Weights of a small transformer language model: a variant of Muon for these matrices, 3584 steps.
MLP neurons of a small language model. Each row is named by its layer, matrix (gate and up: input weights) and neuron, and shows model dimensions 0-159. Each number is 500 + 25 x the weight over its row's rms, rounded and kept within 0 to 999. Numbers have three digits each. A neuron's up and down rows have the sign that makes its largest values positive.
After each neuron's rows, "fires after" lists the tokens most often just before its 100 highest values on Wikipedia text that the model never trained on. A number after a token or word is its count.

L8.gate160:499532530486543501508500548513489533500491503508545517492507510499517498473507511491497492520501502525495522493496475517499534461497448525542523496497476450474498502469483449524498488507496503510506469505491509470452469519513501487480514522551490527534452437524543478477517499500485500495543516455508519495495545538511508491508508478499512461481478493547525475502493496507477493493504526560496488521483470431494537528470510488456536496504540543458489488510526481459458455471476518
L8.up160:536540508490526565511481503480510478480455509476483461490497524466494477509544489531487476545509475486496472499535527502531551511525491499522453475522455486505561498496479475456516483484492495518498504478500516474488474528540500517465521563517491508508488496507499470489520527502467525494503493508484499542484500543536515463479501492456542489484504489526487471483506470480498416471468522509512497508488516490522530559511514483504478510519525509506470487521503527481493454476544515
fires after: " c" 17, " con" 16, " re" 13, "c" 6, " rec" 6

L5.gate75:462503513478476524504457499499503528477474500542492496475510496477454510459539518484528528510492518503506510514516526511550457515509473487490481506524457457475507445512506525485510484529469515513530525504492509495478501496455505486500515475513496504434457487463572506462495494493522533508521486481526467492516511498500490509509521532462493531556496508488478537499415476492540478533500503506475507483476480548481549534470515512469513467486511538494506514519494499525514509500546480
L5.up75:483497487467492482512501497591517528488462479512510506460511496476531518494486483508467494530514454534507495495503545492488502514503520502461466464496508502517530513513517506493508482523510474481496483553499474512551511483519518467480532493533481523546496532498453513514462520471530517476519524462491465510516538517491484462485494487495485523504534499489550468483527452506489510537465513507492547499435488480430526472510527497499514542494499501514494465529506490486441493501495527
fires after: " p" 54, "p" 12, " P" 10, " ex" 8

L10.gate34:480482512517497563435466471508512496503519502510513524521437541519516478528515488502509490496473506501506511580479493489503517462520476477518452490490525475473491501513512531511517486503489500525459449492507472457491503533501494495459508554528525465531526479494498476518448447526481486517521519479494527503512511462459490484498506507510470535490514511489499494462503518462489490522471509490500546494511471492475519493512514484508518546532444521516474491492485544507533534526545518
L10.up34:528448455550519541516516556476519497508483487541516466517485508525493464547484479529515486497485527457489538531445507478473545508504523495485494526489474528502467480500545515482501536520466504483470513492485497523482493506433506547493511524518502504464505449495456503454502526482563553478521476505520494504499509483502498514526488471522487513482490492481482505535497545483480503479553502491503516484510529528489496492491496473483489513504481520544449478480494496493480509486455529
fires after: " s" 25, " " 19, " M" 11, " in" 9, " V" 8, " S" 7

L9.gate125:512506485493500506472521494510525514451534516546439477496506498528521438497515503502502504489476484506542411450509506517523459506516520501489487495508499515500521527503473462455521507469483473483520474491503532477464504497515532511514513525528508515464476533450486516506451540470525520467497519456514513506486490491469497509520495483470533498477511484509468525448563510521525512457497481511544502504482525479500502493479504477514501515502471529506531506482489502527518503542575509
L9.up125:516478513467516512453520462476523523507506530509466514491496477510502502505496485515480519516508515498486471502497488525525480487499533530519516492482423510526504484478494501476498508552524509518511514454509530482501489514475514514466507489459496510510496512507481520522506456465473477493557496498507437538461488484501486520513526472505517493533528500451528514517565480445505482526516504502520483497482536490507561521487508480549509501445509524543486471496468557453490503510437515
fires after: "mer" 17, " an" 16, "ar" 13, " An" 12, "n" 7

L8.gate109:475473506495487517512486524471498513489484440516501501514500505510503501495535480490525483469524483513502469493502497517521507486509490512483500513544528504529504487496494495522489490496434530503506522512454477471512548564491500485507536522522526505490521489522506530483514465440533563467483520486522478575549575501489549522471529492499496499467500502528471496508499468460534507473494520508474487468516465517501518509447504504481498520465531524465475498509503486466475494472468449
L8.up109:474502529485485485470493533486508503486538495512490518489506478513529502521495541471540504498464466501506495456522507489498511506539471536511455496515450494515523496478561521518487479529488509491490489487539564440519478493470485495451512506503544481486472448480485546515516480462502483482507528509483536527521544484530465534465505510505534526489476521478526476475516477503509482514446476502459498479472495515510522522456506499489494529483554548466465553521515486489508492499507497
fires after: "\n" 24, "p" 15, " p" 10, "ro" 10, "t" 8, "." 7

L9.gate53:515456502447494551525530510483516503436499521527458549493485531512502492522486478510502515453479543506485500510487476506543507521529472506497511483470500552507523494493531483522523489484498486505473505463505474492500522573545537478472475495533482481494461518477534493451531511518535476496459462515500491531536506508490488531502467476483524530529520461505489501556485475504486500461525496502513530482469498493493470458516451518526532504510490502486476513491475513514506472532526461
L9.up53:516462446479504523462509474516484518503518481496515471509521488491520503434549479446498502525480480471525530568505509509509553476528518478538496527491519480530495492496474508511459458467534495473518514453516490483504516520504540487482526522471536469498511481448527506532517545534506509451507497503555515498465509499491492496487496459485496545514491513492487525503529482457503491476507467524477529521514523506510493504498512495524545489475500505424527516472510483515507476474523487
fires after: "," 61, ")" 6, "s" 4

L7.gate20:470541519507499505494476511466495508497523495517501497488499526538486520497516550486498510533468492525522494512478496506517515501475471507521510510483490484501530513478498513549483486594489530475490485465466476505421454469445443521462489458492492526539517507506489500495499516515478498494469553539512529482490574517489510514477503498505481467507514471510489531505463536523496516521514453489451482510518474515516468499485510494472536491483516482509517508462485503515525485501563510
L7.up20:488487495473512546505541488506488505472459476472508473502473491521491528482473543497492527480483500527501408509559521541493545517512497479497498503505486493520514508483476480492499481492522523475502518528492518480477476507537470523516536507474537491490451462495466494515472473475511500523469500467488513472535495508496489468521512484526491459511498502499494497500563530489514531527515516583482509518495484501522517456508512523475472470525526490491532496563523464506449455522509507
fires after: " was" 13, " s" 10, " ex" 9, " re" 9, " con" 8, " an" 7

L3.gate172:486466486498450493507504460493522486500494514459521526484497493520503463554491524485510518515516497521551479499550509484547499469526522480447499478519497520492481490483488537463518531504465528494479546464532476566506501530495460481516498519539513491492455492543478514529465535506469537482472515487481483508508492442469478511517536498495499494513491559458503519535506532470524477473498510530507487541520493460507470476509498475506484478538482471485539486483455500483472520509490500
L3.up172:457458545488528523489521492476476465512497511526477486465510525518515482525463474486552543550505498498462512484495471505488472466553517494477440495502480520508465487531494506482464501539456500525531454511524478542529511490482466502514483514512490483525505512527487465508537535544479506529490514485512474519495508501462488489503465506513489513547495561510512517536488506474513474510522481536485524499508523472454514478509467524493469501502491497468552530525501487452502465474490466
fires after: "19" 25, "\n" 20, "–" 18, " 18" 9, "==" 4

L7.gate155:479538483497474510473530473505478483507504527476564502528489487530486536501469537507490504466518526513464491475488469480491463478514486507494480508507515527487540505502475474546515500543541477477533514475506506476500454515499504516477546537526504514482482490488479515440505512497482503527521486472523537485486507516524503477498482522469535478461474463472524503520498479520478471507514548472487546522509465524488498533500478489484505589509497526481509513505510505508499439461437536
L7.up155:503494483476458496531493499494516536482502549472479472528449458524562495525466521527465481495508477509472499482478533516511430456538470529579460511500489488485514494473490492522491548523499506503520493500504479451521484478515488521493536500536488502495480484481514461436523490529499524475513498517493538501507494522522491509483499493513521535506504468500499521511506521479505494466543477550461514482488504461522465483484500498536516483530498524517504489465497513508504505510527572
fires after: "c" 20, " C" 14, " c" 11, "th" 11, " s" 8, " acc" 7

L7.gate159:493480485481514498556508460502485551509524473478463488467500540519490511444538526467462535539447505527525483495479516494540520507550497502502488473494547458472477473510524517471493506504481486466487468486521484548459456544513486488526511534488546477512501474556508480497486485504531485495509527510517510483472458496464498503505507482532473513472518469506468517515494521507505503514475512503491494514478518512522499475528487457506509452520536477499504537471510506500519447553465504
L7.up159:498489500486450546512511490541523497489470515522476515513492501512492510533563504513493496510441541454525469523524539497527515478501511517523500467516483491496438529520503501492493495530521521502451538460501517503488451481520486513462489516433486510503459489470522500519490548547451509516530508463457484503465505488520517520488487540453501518492508526480476530516490484521497473484489526511458533542502494506496484545490504524476500470517481510464484490463488488530486534456501497
fires after: " P" 49, " A" 14, " G" 10, " F" 5, " H" 5

L5.gate35:497507495473542525501512458497502517520499511497516493488519540470511523515483499449551473510497455537492513497480505468474492470484482425455466518522520462460502510499509520457531470506500504492514497522497470509488498525493465467529513500527525494521499541469532469533492488521522532474519540497494491492524478523526494503520464480524496522516501473494472512498491466541546541495478541481524476519494515528468512569496516491526468482471509438490497497444514518461525530496477477
L5.up35:509493512501477492543489528509550512494502486479510480515465515517508529503518466534476482438506506470477497473468488480508516528457517509500477510486489511498459521499497450470489485504526473499513552477509448493489505485497521480522520533479486519540547543475467493495512561489474537493512535545506496480521505496478522534455515522501501494474461460496477531562500508538513549552500516476511490513501464524471486517511518493480515456506488450453484513486519498503501462529485460
fires after: " P" 18, " L" 15, " H" 12, " D" 9, " Al" 8

L7.gate63:486507558487529508493513508506502462466466464443500490509517492500506483448472471465487547472500555472486505525495519506504490468506502583539527479548492543490477491484518500505514489497496516543458505513469475460460508466461478503498504496548498525495510502524496525507536477477484530508468514512522501511532510488479469483526488480458511523492505504510492514482514557455496492485449500484535452482499473526483499484554503526490505500518504540501520506515477510515508467453515530
L7.up63:481447503463503532486476465502468516477520431500523548483447495492497539510490543479476508514468506502493521487527528513546487457563479524491518512463491501480519518463518518487505511477498489513524513520466506476452479492517506490482525512513504519497540501480543495521493513492522496499491491420527493443440460539531491532498505522504459543478511518517508524486523500487489484499472495483483489509508540455477518516485469511471514510537518510503525513476525491485513500534529536
fires after: " s" 15, " f" 15, "r" 9, "s" 6, "h" 6, "est" 5

L5.gate180:536499498485515542469504540516511512516500516502500523462464504480503458491468498490510472513498495484556511538474523501467508479498454516443491522542485531516515505487515508493552498487545522502508523503471497508498497507532452474476501530550485521556536519486493478495485480509525476494510446508557528459508496491488464503503485518469496494514480473541529468511487513505481521497484475526495527462469496490506480527453500490506500519503524512445428574475492516481505487484516526
L5.up180:482481489490474485530534506489527499529500516519476511480482484559479532479499538523479489469556504477527500528484497476479514520475500519487523511506508500508488467529502472548540467465484471492478513479494526504504474508512477481500461479507467471520565534517515506452493509531480476464509480493529498451518552524464524513526494476543475528472473520475490514504499498526483504493509539505499522510556505497498475500499528508512521479435514511413504507500516536470479497530482545
fires after: "," 29, " H" 18, " I" 5, " W" 4, "ik" 4

L5.gate42:463498468515527519513491452497518525499489445521534496489470507497500496506482492518528473561506470530513472463491556466531495494480477490476473544487498508436470487493495468501512514505473546478499543539456470519516500491510477528488513496481549506496533492498520493489498515499482483485488490449549511482476488517512494509533503451478524487482477519466501529544457559509527488515522527517528536512529519525485484509460520495513501493475450469478518503484542522510510501511525447
L5.up42:497539519498491496454491485515517480464485528496523500470491515491522478487504483479487498524499494498512503440478488516510500498536509516507439516524542544468468558522524456528496506513524529500508505542464549466519519509475476469517472513474512519514473548482454452506515553526496472487499499485487474516526449501499507486454518498471530536535488499512511519517481513540519462511481508516486534527483523520500461486527494549495478503506493542525528528491458486459487521473455486
fires after: " p" 18, " 18" 11, " P" 10, "P" 8, " H" 7, " a" 7

L7.gate92:503470461513480491463500507531497506484484554516469495505501500488484522498465494525533549486501478502518506503507537505501494499508517476544534544503496507544514458563528496515480495485483525514495495491445541505485489479510529523526494499449511539459516506474499483462486478540466509458477530576478510422466473464530495527544523487540455482515510536486521484492500462506505485480472489477507506479469499504514533475497479487488513464518507475482520523541530493518495498488487501
L7.up92:488488474527521496469501555549458485459492499543513480528502494469480487493504462488505510504556538492518473454462515500522473506483546502494506555508482518539505440475479536494505503513501538540487505479523537477486484495500525497519517503468510501459543522485511466455519517526490533476487522508507503473461498487530510528529541496527486462481503501477486513467475447503501503463507478504452536515563509485466484505506512499483492470480499517509501553495546497510490515458479488
fires after: " N" 28, " S" 15, "et" 11, " under" 9, "ur" 7

L10.gate95:478526509480517468465452508537486529503559482504478545514489496502533507476441518485511482490534513483513540562501499486460488528488497488544492513506448511495447490450500509498488480511500554479543495510482514530521488494495531492529448517512498499489465456513503511475496489519488479506480515466507484513538529482511497505519482476481509494470548556480513488483530516475541517499523552466492512515512493498448520470506477502514539490474479515518503535520492484508498467453456523
L10.up95:495511495463471485547512455499492510507511516454470491515476496493517545512519542429498495486511503481512523462511498486469476517504471497498497501488530503461539531513544486491494537480476526508487547471470514491492500498487523487497472498505486552543486501528499534495469462468485538476485471482552557482510477505520535503523514483518465524513512507528492527524494511486479471491495505477510482562464532534503472483521492527493493475506472436480456525518534497475528453495510543
fires after: "r" 18, "h" 9, "in" 8, "i" 7, "f" 7, "ap" 6

L4.gate183:505479499527466455515506517474494493495518547479489468499509515528477498530477497480473504506545511465503463491513501464500515461511546479509533501524481499534495412512491516464518489537495538470500511522501509494500524500464504467502515513510493521526476494497513534498518574539479520501469529498457487515489497501486459467484532482466522569511467527479490509503467483484467479531487514452534473531535481502500528466530513490511559489539470518514486493462479493517489508528506524
L4.up183:504497462504516500532505479482491529524477528461501499489511503492525518504494469487475533482539528470528486530510436500533527463500470488494477486495503459497486454500509567522508506528508493510464518469481500537541517498454469504492513513489492502540515451476493531497509562488496555500509558478475485516479535534477470491504522497453494498499501524489466500506463461537495498502543511458503489527520490496473521477505497542534491539497511524496474527519511468539476481526441481
fires after: "\n" 99

L8.gate167:498481531474502524438535489482543495556486523487489539506455498490504500495546483513468503494509549447482470469517485470491459495525493480510460502537509513468514510506498479508514506515493502499501534493493495523505507512509495511487476532474515479499559498521483449508468462496496541509527513515462521486540498468491512514526505471470515493535466504510491465475516520490512475526502497515459493513518491532524470519450519421497523538522465542554532481498507494475486487512555521
L8.up167:508458517489461497473504538538548524504484524520501526500548487468460489515538488515484483511461544481488527495505503471492484472484527512550542507484500465499510543476516479495502524495494480474476486457542535500456494476454489522473510481465505526506482560454520504511514508499504490476502499528498498520511507496488549534504447535481490478531496503492479481512520500454508502501490483483475411513476474451457522513506527540518485519513482479521493517524532511519482491483521534
fires after: "ar" 19, "m" 10, " " 8, " s" 8, "al" 7, " an" 5